Weights of a small GPT-style language model, trained from scratch on English Wikipedia.
Size: 15 layers, width 640, 5 heads of 128 (1 for keys and values), MLP 1728 SwiGLU, vocabulary 50257, 129M parameters.
Architecture: RMSNorm before each block, rotary positions, no biases in attention or MLP, untied embeddings, normalized queries and keys.
MLP neurons of a small language model. Each row is named by its layer, matrix (gate and up: input weights) and neuron, and shows model dimensions 448-575. Each number is 500 + 40 x the weight over its row's rms, rounded and kept within 0 to 999. Numbers have three digits each. A neuron's up and down rows have the sign that makes its largest values positive.
Before each neuron's rows, "fires on" lists the tokens most often at its 100 highest values on Wikipedia text that the model never trained on. A number after a token or word is its count.

fires on: " of" 30, " under" 16, "T" 11, " by" 5, " to" 4
L10.gate1292:449515500418568466545479523519478558454467421474505504446540495461455468452494473521476516432459459496498534502497502555564452483489490449452487503523527529556476560509510543462465511563475514473563457498532491537530470549452483540483534502518500424498575471522441445515558525496455543558425488500536490484459534495491493518533520605552439494495572494576534575510457520502480451505520
L10.up1292:455536499489522496511511555553543496411520430519467531485504488509480455431541479539459511440572520416438545490473536527482537541544510455484524541496452494533441441529485463519506450555411500475504446500474461526527535555517444474522508498507540459466438559557496535508519526485517534477448480549481392486516470479534479447471496507550517469561544479570425496485560522493477516461502

fires on: " |" 45, " led" 6, " second" 6, " to" 5
L8.gate856:505504460470557471511479404547468526471489507532486466523459491518444496395483550476505535522473528484497511463518447515517469505457537490514506475459463510563543540566550550527513554479437549479411520546495583505473493477511522512481543503482500501518478514483437556497516496496508514457450488518555449562522536491474500454532482559469439495470474489452451474538549515393501489561550
L8.up856:472519517515441563478459494487473547498466508537577459514516562570552535413468457515462575488468422463523456493533514485488614433434529497544454468464437509493491504471500560498532556522444503492474452493521502523485511528461509524582486448459512450439503558478502521522485449520490466466501554534442523539514480538434526555504462435513465491480499549425467505502459468478455437494427

fires on: " |" 58, " of" 27, " from" 4
L8.gate569:557528500496549574491438444408426474488465540475533540464564476414498451412520539610482494487503453490572514521517476501591520451479489542483529549524502499433526480449521582397555521499584527574529511469496433539508448493478504520484507484477507495488533511414537491454516478530448523501565579537527552474478510499482459477477588470507528519546478446489512600486534423510408543515546
L8.up569:498514506453516536469504525462472464488461536520537522596502567435470385457500568554464501490527549507552488514461481496485573463557520521496555549490477490483490453433591456411495466536499502554553481508549438517573506442486559493467532503457585549469471571504509552507439450517505489540501521561550478493541431466550510434556574547578514522598553497522522541472498552508446563509467

fires on: " and" 67, "-" 14
L3.gate1485:470485487529492455518498478410492528548542541555490513523466385491501521476481530522532475544518548460522483506507528425454457514479466494504526561506484585574433562447509487546499508444553424526541491532495468459479474514569561516553486482463498507485533482464489570451495451432554504500447524491437512544541491458516492512510481579481544503535483534447454474458431455519511554480539
L3.up1485:502440529483518490556457523480522439494450465460500466418553541536412526563456536571542449479414476484564459536498483485538478453490504382494420490480588546458496505572492561486500502450513505527582489511531486502529480566544445534527464542510462508563503496495488512492444481523491535535540526518526493551541558390532451529509515499493472499477544464475538563448491487431477550432574

fires on: " for" 56, " of" 11, "\n" 7, " by" 6, " after" 5
L8.gate1287:543501507477468491477485489519493498521568464455472472446521525474504534492523453473476527539521512506547453475499446476571528526506442459448567505515495507432488475450517535491521516532468584392444576525515542502520400459504529506493464502485474481580494505466487475452504481525488449455458516517509512440504503538507449533546517508484494437493494519498470553507482478598502548475472
L8.up1287:467498492431551490466456520477533526468496498516480452504493549537452510522521458545514487434494556568563534462543490460550577402522470563490574550528543454521552482499485518510498508404451576528515562470536487510522506428535571502464502448498471471460509490440492505528504527527497532631409513544473453552473528470504506522477478516478530485502457474507581531546449527521519517425534

fires on: " that" 58, "an" 9, " which" 8, " Man" 6
L8.gate1724:562451479524494480507484422479507537441541448441489507487541559567520528519421508528512510430481451553539532421472533491483485457501542563502562494550592441472509534527576488474468563494548536461495498538508385500442457521537525541535574553473502438543495484509497514526452446487458467538498476549459487463493528549473477522517484532481399473414482516472485495499569549495495552470562
L8.up1724:532509483551505493467452511490498526560474439515440443504442497532491448462590507462467501504438489521481561508443407537542463506494532509545462561590517450489595509516547438477417514496510538492522476503452574540502526472439486540458536517518466475504457538524526481513557470580537506498570490531479537524495457457476510439506500491536471448522522500494483553561564524418549465487496

fires on: " in" 69, " on" 10, " of" 10
L10.gate320:480537489382589497486434513482503483509555526521503486487506609510514488534454535529502468486450436489556526504503520524519494445487480562540453566405472505444489543562535508511515475481511476506517518484529465531440552507473521487540493561555415403496513515495474590492470471506531486532541460433476515539559456475496460447514532482493482466416505473465561461507446454497548444486523
L10.up320:500473516493492542529547523463538522469560498509495494487482544460462478474560519544506585471430499575503535496483474581526543511535503514559537561523456492430490566534556518476492385504445458467452540464450568608498487434540521469508552465490500498497482441441425543513533450480527473521485545464508607510483464592462518503501545453447510488478460433501479444520519504489552519433458

fires on: "\n" 100
L10.gate251:509510469508535464445485497530432484555489470559532417436490504487409462509505516519531483507455491521542436457543462532497482471498455466567491536541526506475572556463467567397468515479476555522510542530488527501516457532526564550423496532559482428546563510450433523440496560533399439544475586505481553465470569510448463490542457519413426484462463464471544585533476485489504521455537
L10.up251:477530467503480435476466541569467457478475458573543451508498472476417449515524451474528519453459521525560490484541472561446463447556478499577544493538477558489537576461419522464470498476441562519534471521479553508543447560542541521476515488558515500522509529492458554456530540573442452538467553507476540466453569527486503468568458537426453458473491466467556584525496558505544531488501

fires on: " the" 46, " and" 8, " a" 6, " an" 5
L10.gate62:513553491492514474458485510448483479482488492460433473416437553519459504516485490497546467505495510534564419594478499530514475416518558436518481457451492440466431565519506520504526515412502518454450556483501505516514495432533525419474502545424498492620478491501527539485439555499442513519524498429466490552484494502549439465562495508485485489515474553475538510452468521562516466469461
L10.up62:445453472426515480535509521486476520521422525498512542525541547528549472497483533540454435508439523474470526574447495408521484457457455445567473477445526442505580491473459496549526474496463556540618482493483483491462466496511519473500455569541503464484500501482531528514566529478475524430463479488537465502509457497528503439533567573563464510426469517503430411537447478520475449483549

fires on: " as" 21, " to" 18, " of" 11, " than" 10, " in" 7, " but" 5
L10.gate288:485476506481495490518458447419500493510535474535481544529531447475526550500467524483536504556466633580467522482495424457492539503465515480468543537518577485466503554516430483487493542432472495514451517456436495407456548539564520556494538500459533450425498504521531562530499498501483512498524531567484503487558559518492453432531560462515456404465437403466519503592465539527488505488506
L10.up288:514535502534472531511481463463508585506537440424453519478407533438477474533380530475594510543553492502505505447520488556531498457496517580533453548456455452438508492502514541481576492474548473526487455465548482493563543467527483463530514497479501464559456496438488508478506477440423431486482515510579550477481508461560522514566456484539511474468451536582572522516523459557499473501546

fires on: " of" 19, " in" 15, " to" 13, " from" 9, " such" 8, "\n" 5
L8.gate1360:473494437512473509493466528445493473443458475454521384462455470475513488480543464521556552433596533489483477491552526520579498476541480573482476514517549478472484455498488515495464559451513596489494526537436483520550429544507570466499435488433599479566466488517407482482506525511453475541594505459475506456522503557544449491570452591466516517560513557519508576555427524505476525439493
L8.up1360:448519448461514492532432446546446612500513507451521511495477443561580514537533561499506496485471497544520491526525587447490514581483510497460530520485546446528436467541506531555596438473485540527508536482546524490505560490527559459446452500504478404521520480510503449552571487446470530506439435510464526454465552546471515519456472511476557517489465512577495490542456481523490498556468

fires on: " at" 23, " a" 13, " on" 12, " of" 9, " front" 5, " to" 4
L10.gate595:516519509452483501575509524408571461543520451427479511524517478510535579499497574467500555516519535445502458540507448462514492530428429435502507468513493492454508432475514527410479533516545544508504470477522489443501497482474570500501455537401505399514529490522472497491448486533507433535560578525532570489503478490456454560513482519523494514448580546524442535497510513569484567539495
L10.up595:473447471500524496555546525464545502461571385482443467514529456536506481485511543485506480512519521474468513441479514507504551568481460458541504449529534541521516396515454482520517555530487526475483442543542503496432473455473512479517505534489498467474497481540551483499416510585467496499526524485482546448522423475483463549479429482520469572525577478565405449504483447480557633427493

fires on: " of" 46, " for" 6, " San" 5, " with" 5, " at" 5, " in" 4
L10.gate1044:512519489456527480513554531505466425545505490550509504509538474494520454419507539448508573596536481486411515435508491401469456515561446512483515500503531538455436500501510532522512541509482490469430483533506542502473544542492454502461455512563481451468467603441460514469476521501497555544537548463398531455525463470385479550558558444550510497463441490451572519527427484471481462561460
L10.up1044:544396487505592484436467481488486501458534504532441496473487478548440479559499507482567549503509561556497549439530509456486395510523479445523530536498492478529399518461520528462529509524479477500474514516486436454513470452549562496449476528479504478532461458521546508558507483524468488553512541523498517525530517497516441535526487509491474471492471491526586518506461515515464533490448

fires on: " and" 33, " of" 22, " to" 17, "\"" 5, " for" 4, " from" 4
L10.gate285:454461489471444570574475485492479528477515469525464450473596519486504556516489388509525564515473499542590528436445487515535527525477517504536476532526449561514500484504466550437520594460567526501459506565495477576503553453571509500506469495531507435561487526508394515499495451508474483469467525528496494526470564480477494496505501521453488465532462449434502538548521467531490463491492
L10.up285:599437482445533442541454468487454553485499436480471502533491527491484483437447493493515539443523490608514539449517421525491566441577496486486595512513509477488480491505449483529553562462439605485531488456508527459549457502465522523503490506540494491520529539423487482497590473481437534504471524582433519431470497510427437406530511473485602566514489492439497539581551455485554521486518

fires on: " in" 17, " of" 14, " to" 13, " studied" 8, " from" 4, " uses" 4
L10.gate1512:497475433532551511518437548474423475499419500588523476520471467502517586555462532544553521462525508527458504532426444497480497551475570488486447492494493481467566474529493494502538482464496549446502490450548532534477482448537474564524457476507475520454572513476514545480488495462535535498516553530460487472447499529469511454547542507467500519515444424493464511531517529550424535519456
L10.up1512:526497481515498512563438451455478470415478559570578488465478530464479478538522472410483481602525546474526537507560498454526521521541469444549539462497535591489487477522533577447563501449526495569491518539560505522438508472515550525479448505413534522554456511479449552502548542417451415544512510473492502498466425503418466485502502427473460522574541548561525461491419479481472484539505

fires on: "\n" 37, "-" 8, " ==" 7, " |" 5
L8.gate1163:490466452477541550524464460466434502489495523470580530511506493571460461461545418458540515470542434475534438516399498515465511500564464433467508484484539516548502524501550494399559503512480508549552512511516470520520521481544547536452460431457519459532552544494543402535544497499441504473488534473463443477555516535449529572470495498493512492480550489508467536463414481488517510500487
L8.up1163:549572552429472504507526504447433493484517513486521493513497521493582539520468497493488541490532532522500431588467509543445478540495515452462496457475532454472538459522498482523462499473490566600495566458502577474470565441503525532470487493569473533416507632492508457473537496475513524527517486454474428497500440531437531484494410523451499505474508520498456551507518467504509515449511

fires on: " to" 16, " at" 15, " on" 13, " from" 13, " in" 10, " for" 7
L10.gate648:515515429435438511472446553473501458522505480461538514465553517463480501534508497484501469504523493538521475464547432470564579496458553458479534539504510501490475488491491510507451450546456545502577611490533457516448547425557590504493449542486443461561470560446499553507505541468421496531540575461523499477546564499595553481494515532554541486513443510496542409452552542487547485458534
L10.up648:528532487474441474533508485520494461466445459533578519543528478419476485553510530500490547506491531531526530475518401542519522515548555501478428596504496521572510442507543509520542500547517510486436596551580515537502534480533533521509484449528592509508522449563473533479584484472447512557506574572539505503476547557493607539494515523446448439517536484491510491515519546468504490507445

fires on: " of" 40, " in" 11, " on" 8, " addition" 4
L10.gate306:519518464421512521494416510490529456560546492467515488493451536437508432453552448500514531495493546463491521532559449472475552481519534477481503496524504555469479516503464436535505511432490565530556493507527572491551456448453553593450468531409565494497496514489443581579486457423491526623466534500531448543573501503513484505500478554566505511514494453522499493506476523476490490472546
L10.up306:526526497530508491426484488481519542557470467515471527560507479463463459453551462507421518561410486530466487501481499455571484551519475544506435413457508499486420518557526517510508508518515493443501516525448452533520479429499536534492488494496533482471513506595542485562493514506417487507505508476535466455533485534547485452534515482571403505479483534489552589490543499393469573522448

fires on: " |" 40, "\n" 33, " 0.6" 4
L10.gate1094:567481493485470583451481431461495471539539507481451516532466468493523406441422499539516478493508503509506466416525500524509500469550443427524444516508561492483483589511472524488478520510516480490509535477524482538496545425487584431521549462488467442588472498495585487461526499506420518522495506441509493492507533549467549446500453536447501501519443491434460507437421488543479484517486
L10.up1094:499547497533482538505505512539450469552481495477522486504458503506478464535420494462525427445564451496454437499501477479507443505595460413488567456503518476545508541522474456552528534466565503545451503552458543506442519455503497532594445450517550515514510505514453535505514502507503438576504441504440456545533496500497501417520477562436473521559575534460473500478488513545550443514496

fires on: " |" 40, " a" 32, " an" 6, " of" 4
L8.gate81:546536521511528573541479504484489436534512497461501484507482469547558506413487482499560445431501430451598524528542489541556492448485441540501381510467475480488512549538577568489535566525478528446480509520533424559433541563517498544497507563496406428524577549472459553447486487512523533555532536506506540479560551526441463448474483539520521465491515556519599557513409442488433498442603
L8.up81:379500448519493457469464522449413567535438442551557473536463549525519537537519474561441505504427547546535540498529472470485493534411527481536598498532485499548516469546438517500532431493538476486458468526508510529495503481533511490534515479448484553475478524550502470457487431501493491471461567512499458430535434461529483486536574491560551501480521524473538574539536503522481549493516

fires on: "\n" 100
L10.gate1617:538511486476462574449519533462495463506494470494492501523499525515519511364555517533508503518439591507498533494435516449458512518525480489478499489448560572527544511500549515509524467431431448500558457549514505537466460424551509549519479539486497452478496493472475492493516500491417453477527516457494401463567506541468496518464445508562497501465510495516516523529472410484454505463482
L10.up1617:551519525528483561491383423509474492475442523522548483514499478404523467509543501519467470449508464546532490511511501515580486500443423491504521500459427485474500476466585525470521494611538514515472516446512511495493404520556525509504474430445565561511480526503509450482527589441434425496534548571452557426522530471373469540541526455454464489490478482500505593504531489518509546442576

fires on: " of" 26, "i" 16, " for" 7, "atus" 5, " in" 5
L8.gate1476:539496501453562461544411472473450526553463479556519487554413457445547573512527479549467468442495516581529526519513474513488469517529508452534491519520501558530453456511483559471575478461493564466530542501585461542479482488542524472478503495441470499580493541532446517497495530477505524564504540514468483461541463485413489462486525554528530453509541506451452490580511485538556527524464
L8.up1476:563501464496478418491431495495482523494508427526470495496483477512480456497529494478495450487525507397570524486459477474480489494467612514526500489444507550535507493541450543519505592431444537456500452482561486502453451453510416492452433499512510381469494441521575491523460536447428464483493504534552536472565567563521515528486521556483536509518523443490464475498485447463518493484493

fires on: " to" 47, " in" 7, " that" 5, " with" 4, " from" 4
L10.gate1303:553500491572519534554457508525444465496525524539518466414480465443476557469504469494443525502425441488571431572547472573458506459560495494505513499500452513420492459431484572491529559524518538459563559461426516479480505451433521545512476500437480562512578538492476446520510426526499468543496525547500442533447519463601473473564542497546523454488483475469446571476525481533511483474505
L10.up1303:538505540465517461551460552560408459524475476479426521483505547517474493503508520531436515534517458488483492493516492533478482512474544480468436467382541492449498439502536552491551483449470477542502544472511520562561503507446479450499524497542410480518437466451519447501471476410555428531506481560409541478500518472517540449516399456535494517532524530478545547483462482510487543481490

fires on: " |" 31, "\n" 30, " ±%" 9
L10.gate997:554527423548514477527459488486502571471417590467444466506537462515555463429491520524488448502439553451484529493462454484463468505501486495505471476506527524520428506505541513542536522480448469484529513543524483545484456504516487532574523547455539527445517505519486472513562542511546477539430437468562374514477497510501541491480493488553531516464428516505436458478512534483476478551494
L10.up997:512479448419456485512502422462528544476473481524500516461503513486540501454529549562464464426477493473501494497466546459483503485390489518515524500549509473531469456540521539489529501553490448524525517557574533526512488567596500522507538479425553551477514527503525467485485532489479509454544512504531481502497503561469481505494476542511473504459467479503464522492468498468490437541476

fires on: " and" 29, " as" 20, " to" 10, " considered" 8, " him" 5
L8.gate1509:534540439505475520496584470461472483486459417522556482507532528473491478570496470502461398500440494523478553455475454489480491522544540410491498574583540573538547566496493486447446548543519587611480484536566513556489459475457535571445468546530526493480495522482465507465535515481559474532542516456417533513544542458437488544470497518467455453545395451487541525543505479435499458544522
L8.up1509:475428496468407535517485432511550482474479533497551513546530536591551502498580475457505531487510489538513508442452492523461516576529453473483466577459567431503492538459551551453539519506530464543516523560568469494522511541510560571507553435441536506483513498456519540472472519502494498431506513489527577481436466493523449483520560485521538518518489452588509430485455554495513571480501

fires on: " they" 17, " player" 11, "ga" 10, " They" 7, " These" 6, " one" 5
L3.gate960:478560442474524501562520486564493577514501526532454482495473526443543530507445476533527489472496478511514402503599469439544458428465483527495523508504545540478555552524471554423509450560499526432550498516467460453481500556417391546566517500567421482555508504511472501550523516545577464465547589498533475538561483528438560499564571553473497507490463484508552484518533533496481505501450
L3.up960:591543498509506565485477475562459492534491548491523463403436466491492506478533607547481521487389483427459490486495563497441449559484470549506437512529487449509510489499501495457492440400542502512484526464431477444432458551505499565609464451449547533507540539499543553513515521486559532475527482461496548514510504521491551496488473503533473522543530517493467472557485467487488572530440

fires on: " of" 61, " a" 7
L3.gate1717:516569466442493520575522481516538484475506466531458489559442500567450492413517489479451491487498500478520499516513465470509495461469442535477515516479564517492507532518528426496478483470533539511475516509478507514474483536514518492498502537471500478567518586486509500443459463534531529508570540466471553584507524507491457478500475534468534534480539511516483477479441542552546480482448
L3.up1717:530451481434514468543510523500540530402455474516474532505455423528484476513484496412551530480568450563427504582419474475502512563496492546427578509552543436499503501446513467495498515529548501521486490456515500517458495484511438551542529499503545465413489548491524494542377552542527541503586515514525473519501556506439509516519474481517514533484565427536487465570483504432564441507455

fires on: " of" 39, " that" 11, " to" 9, " with" 4, " after" 4
L10.gate1556:543481431529457470494459446516503460520498510550471453420441494449493451534502415548472494511455478514505421552545432512491474420546467510512517463478474480497503496520543475471443492523527480497496500503468488488484481488465502510486522506499492511492478498518511475484514472485486504519489537423475516522485544495503444479490436523578471445429563395488427528518441456522522492440521
L10.up1556:510423495465508438542524519404507522521489495493440504498528465548503454463556503545527525451500475525576535517510475536417450471485531504517536530456462480572470512500495553482542522485464418468482471536580432526502461423494491545483562465471485503526502464529482446489487481441508439524543493452476564488493450537536455508482474497546543483556463467515444433471510450469433456511525

fires on: " of" 27, " and" 11, " with" 9, " by" 9, " to" 8, " under" 7
L8.gate423:468515527543506506468564492488479445558546486485584455542581482474450516491473448420523468474469493572441519598553487470462517430438506457510556502568473543450456415522463517487485550468516641557510480486516497442501480460483507540471506580447499462396562612429452498506571523536532554612506576504416534493511498544456467504590508516506539467438491441491481472549514479470445490487496
L8.up423:500423512438512534505523497451433511443498503587495535501541467487471445571528465447517510516472523434493465488521549448433460469484440500574466481458492504434514505465482482387473408467516500492484461560553465506471446497520540487493437497473538539444526558516490489488488498437479498498520514489457510452526533497480545500553572494542497544583490513514554470467485509532469498486383

fires on: " and" 54, "-" 6, " by" 5
L10.gate455:558551469525473510477498427412557512557467526464506466413496531452512520486456451560473447447467527460566465534504532498473609547516502510529544507481550475504525515478466527481546522443559542516478502525442496480483476563596567503552440552482546516526508480480455537483519498473420557481532457493447522483500585567573500474531622551502458508523511515458588482475449505469505503481564
L10.up455:546458511511483485509471454550470502532494433452473537532547529460546408497490503484492469499452559473545553454474486513449513515500515515545480526525524525512455501543557469432536529522596438493479428571461514467541529500501543453472495536600507544444454441591483559489410536487494483500487529524525530559536489475522481463495531529518461468527525513480563482458447520463503506480438

fires on: " there" 18, " she" 11, " he" 10, " after" 9, " at" 8, " for" 5
L8.gate1038:500492461534515518463434494498420437579499569457473445461470480408461493478476513560537457483444471480524468474504520507526422501490407535498454525560543462490485451475507487502428425458557479465552538440517522508523527532529492511582463452482460455504548536469506505534543513494512570517477504539531497529483582410438508527486511509484525520468452549476513620496460542468553512556525
L8.up1038:505557555462465492464554482494560565500487486502499463404499572508488506538450497554451522523518545532513507504545450548508447497521485498538477500434528475494477467428445553559519492408545573472477520474467444579523527494491480477463510529531497447504511498524428425502412459526547516518495507492471498414494467512478499492494494537511503503527512513487484505504531509497538547441518

fires on: " on" 32, " into" 17, " of" 10, " home" 6, " for" 6
L8.gate379:521470424498476533521488489466539513467434483506514488553459558500534465541481470487493524500574430512474514563500507483534427523567462377449541489537475557471471450484467503451586528470497488530549530486607483480443498505470564509539562521465523452497587522562487533488530501410539493523483542460534489559507523461554495433502588567502470522528478447447493453538502459530507497525506
L8.up379:582429476453432445474514446514488538478419465467508503484458512483484532514490467537508492585562604452519464495456496519469538528515518488479507486414515463520525529449581495455403450498474509493470535510516454471547456461513476503499442464525482387491512485466509509496487547469523419472515446427512569528482545484480519492521479483465518421487505534545453529478471471495520504494435

fires on: " of" 25, " on" 11, " in" 11, " southern" 6, " western" 4
L8.gate86:536471464460520429616482530506551474471477526521457478524552464518464570476524558540522532442476453545483525485535480529486535431461470482491453532553526462501522529517514516484504513399524522507500450478600472495493452506585520573482524525557475516455551503435484512416527531534505488570471585509519475482548578471466491390537574500543528543506452493461485536572437492525427458534463
L8.up86:555462466542570475449473508447557562521570526544514483496504520476505487494538495490457571504581512439559531528495446454462492545462495519524501571491478538534461492539510481546518469424482498512499492496453474483552430438497494522450488537505489470548490572471501579483469449491514463528551497496492512497537532553540527460490477505472514531473518474539432494549475503415546473517505

fires on: " and" 55, "," 6
L10.gate18:628468476487484491497418547454528527520498486489470490463523458450493458403489540499535494449437510526548398500512520471497566502509516398536421459488470587466485575456477496525549546467490552547480480545487479448398468529526563479567478554453532529550516534465452576465491445460468494535518500410401521497601567529561512444579536547524493458504469485434460458499438436469483488566496
L10.up18:503437460600476465490474545514497480490395446471454620522510532589513501500473486520518478492533500539488604541477537454467462509468493523454533544533430599485531564545445534512514507521467470481519468442523455447443513537494462524555520554554453422508515450577566516491502462542416493497469406473391501522451513484485566490550540527512523492534501472499506523465488514493417498534577

fires on: " a" 37, " for" 33, " of" 6, " during" 6
L8.gate1135:498471455550511547530494515510499496560477489524503478487580534481501488500491515556504502521461465471546491557558480471429494455530433512467503494595467564516493499579557517526489476535520502500515492531515506472427481486582513492498462550468493430492449531508506560442495452520519487457506476560551522550531532485465466573652513491470536423472579407528472496498451462422471500420523
L8.up1135:529450510496521462497521564466506475500493474470528430494459546529453498423527496531558544508524477498463582489439452540481526479547511570499563478508539461493415572420464529553455498568488498485506519466515496515487508465561463417425558512493397526483472491502545513452522527471553462474542542470470555455525479463477560463486498530498522514573420542538459565472462538456517449490556

fires on: "\n" 100
L8.gate375:471523487488451460472489515558491508452509454474547422499422547492459450499535447510512524524482591545551518502496466571490431453535491497518498487462482566523578549462472576454489481473420581541513506489496554529520491525527552485525502530543538544552538509532418494456511531539431494492480508505469556448487495577512511522639498553488395470451485475473533586570496558517494540549541
L8.up375:514491458501531478543471429472527485518500430529520410499550496487414468506500465501592461482487484575508482438494503508494469482545418471520482546525493608496591530527479532457454503443516535537490537531510497544477433523504543503502467540507469470568491528489481493432495566521426418572488471495502516499482567506472513445609468538374436427430447490442459505511528496449504454507530

fires on: " which" 44, " where" 9, ";" 4, " whom" 4, " that" 4
L10.gate170:462469529555505528510499461531584508502545489460546524486465536523398463592549462465464500513515475520482474430471408505516475398521513547470528454494452350512430537549540466494468478580560521498527498534463459522517438506446565411541556519538471430518523428511507474506493517459503460518364554456483480521477550573567498474511520464524490413477447514535532470478489473520513588508484
L10.up170:522510505551530483473428565423545420469491446465473502525516534511436563481446464443458564486494494529479494550524515457519514555472565484503535505568480490541543466517565482527504459490442551532518471428466488483454437392512489481398468519428501587503487442531437483494454508418425531516494447471540472547517448559505499508490460498537414506496516487460529485560606496521548456502535

fires on: " There" 13, " there" 12, " group" 10, " cross" 8, " one" 7
L3.gate1090:552536551499581460468489484544530586552504541504470460505539488507505475441480473504500537558476517504422533492451435401495547425540488471494462453525524511444495563493427458525446465491455457506468526436440498478495490579442512423436494525476449493419563555436545439521485478465528444501498487529453482449504555499567470433495463500474466488494526512517449431477458484510456508483531
L3.up1090:476472402484527596407583501442542457540544469568497472405502526412516486439464459485448479505480539491473468451506531488517603550474573486459525520488562484475496448495520425537431497561413522486489514465444507476421457453497486525556528524470601523490558537488576599479472461456539492524462471497511506407571466502539544495538460503433487477510477541416441527509580442466488457548526

fires on: " |" 40, "\n" 13, ";" 11
L8.gate695:450563463465540611560486468509503504554483575469501529455457538572463544443494479536533521445462462556468489547487510456511448529473458488465523495516463533558420506508561497505551501498535527492463448483538476542510558538550551519499520448507520534495521446502493438499463485490528551395524464547484422552486536525463450481507540497488467525495519501462513472490472549484518561568495
L8.up695:523463444511443454461517428413433449484499475530462498476506493498518486494521464428514455494464515521510489564506504531493515470491468451538463528528473489443452510521473482498429486506494482557539562497496511478467526503444557535560482459419449553471422497485427522519538474492439578473451473418442539553476508530452578494531553561476550482463481461519527482499444509513565461509466

fires on: " in" 38, " for" 19, " of" 17, " during" 6, " by" 5
L10.gate213:556425540557475493521482526515509532609475440583473425436470457414475523466454511573548550453540461533524507554620477609477539427562517565497590553512426458487532545448437568453559533453544524498500499532520423535498590492501532420516490482416535481511537464541513517558463496499535541513467556534497545544467426512479558511596533538552518472474447517487436550438561555486471510474475
L10.up213:552497548508483552516514518431460459524542453468503444548494582509503432526526451536478518511441476453490500487565471542464539491474524537489486488514503459463451538488496499565432483511419544491477526523495526491470491452484476495515514564510529525511483533549532534508588434465478527521520515494455532536510471495578526457441506493472438430429467513515493528558530472465479476509586

fires on: "\n" 41, " |" 19, "|" 10, " of" 4
L10.gate63:470583475401444528522468521473438403505559522449516494469522478504604570486519465489494511494588535418496458540459478473528509548544450447517533488453484530494528501511484508428498495469579514491479455514503524429479532507491513516491487466440467460509496542516445454502490482564562428531503515522366506488476456506540463497516516591484496485543551530533489533454478492576492500480452
L10.up63:533479477523511535433441570532562539513507482546466547536479574479440526491500476474504465525537500422536512484545385500513522459439502557494503504482501541435454462459551521488530512442479473528535494433524535516534559476442461484433508605528455465450523452415510489457534502430507499471435519480515501456525462518468494540549465530513537468446382566488538455519462502489487536469488

fires on: " in" 63, " to" 11, " the" 6
L10.gate937:521451414503523522555468460472499568595539472520480491472525519488451469429456507528548489470547406581533481487529523514473500429482406538439485465554426420458523436494543545508505500506544552421543461465485506479488523514545530433432508558501507436469488536505522463470472499499537477478514500479504518519552564432385390464553508488455540452479530482488582591504504513481541429492519
L10.up937:464401485492512488471446497467577551601461418558552544506548563525519486506566463497514515453495439519528464520400453398484518555481426489502506450565418575504464486545522506444468520575557509496499499495466502470485475467541502537523456603389499471481450421527519498479471529508479433410514443535456538480520540557524429523498481530504556512462545471449406456555497530487527413453442

fires on: " the" 60, " to" 5, " called" 4
L10.gate140:535494501531484521489494505519513440440505510562507480477464532513468557408539552462501454461461419516546442524538494515523465509510518505502459471523441598569475464496544594495559544542528475498485468572521547484454505454490540454523540487479601511548508523555555468473528453536547475569467500461536521501442519498491549453516464553497457472452479578451508493504463501444478454524514
L10.up140:443464482451493480561496478528430481419462476507523492505480511492451513546498473481480523510468521494476506516502523460473480465534569481511486522549492472537414519543491435433531507482484516599541545530525551512540425547546475551492468446522478578540506371514497489522438475516483503552474513627436467544489507438447543461509460463507506451492546553496483538499544532477490474458492

fires on: " in" 43, " to" 25, " of" 11, " the" 5
L10.gate658:556522506490530401538425534528503477577536504542485447475458480498497466533544499569556509477488524522514467564488539540504493522472483509487487544499502487532441463431529504451491556484528523423516502466518493414517497433546588485466444520522508460545471459448498443475484498514470527447518555501512473561567485473494399505575505445538544450479495487533502517486508481483564496444531
L10.up658:474418446534518531509519433462479489557512447573440510532592414495449463518476496485507485483489486541411585468468466429436494531507470486498507532538462523510500568517487478478505468492443463421502404530526486500439510469505544541525468495495494432510492531500508470546501472457515528532538459459446417534518571590494530547507502505464496536513411519562483412570546566540499431547505

fires on: " to" 18, " of" 15, " from" 7, "," 5, " who" 5
L10.gate1526:520402454464448488512471482437481493496493463517501522551511499478550550482511499531494535431509507491543480512487533503570490533535524553566467488471524517501558485581454503451571539518499636505506556552497514538460459569557436516526526408473459547471446500518504499509555491470476484541484568568528516430486523553489558526478514562600425469462428439490555487569510526477458544510492
L10.up1526:416478536481425425477492537461474494451509445489476496561487511471580493533479469481487522451520580490504533464493548573587467559530524497512511469459519465491515483531453494506506443511490590468485451538515477509531521544543440471541557387463511560555446482494542560555559471513519485491463530567549460435479481564536584466442501408531491455470437431528511460518525553559558522446550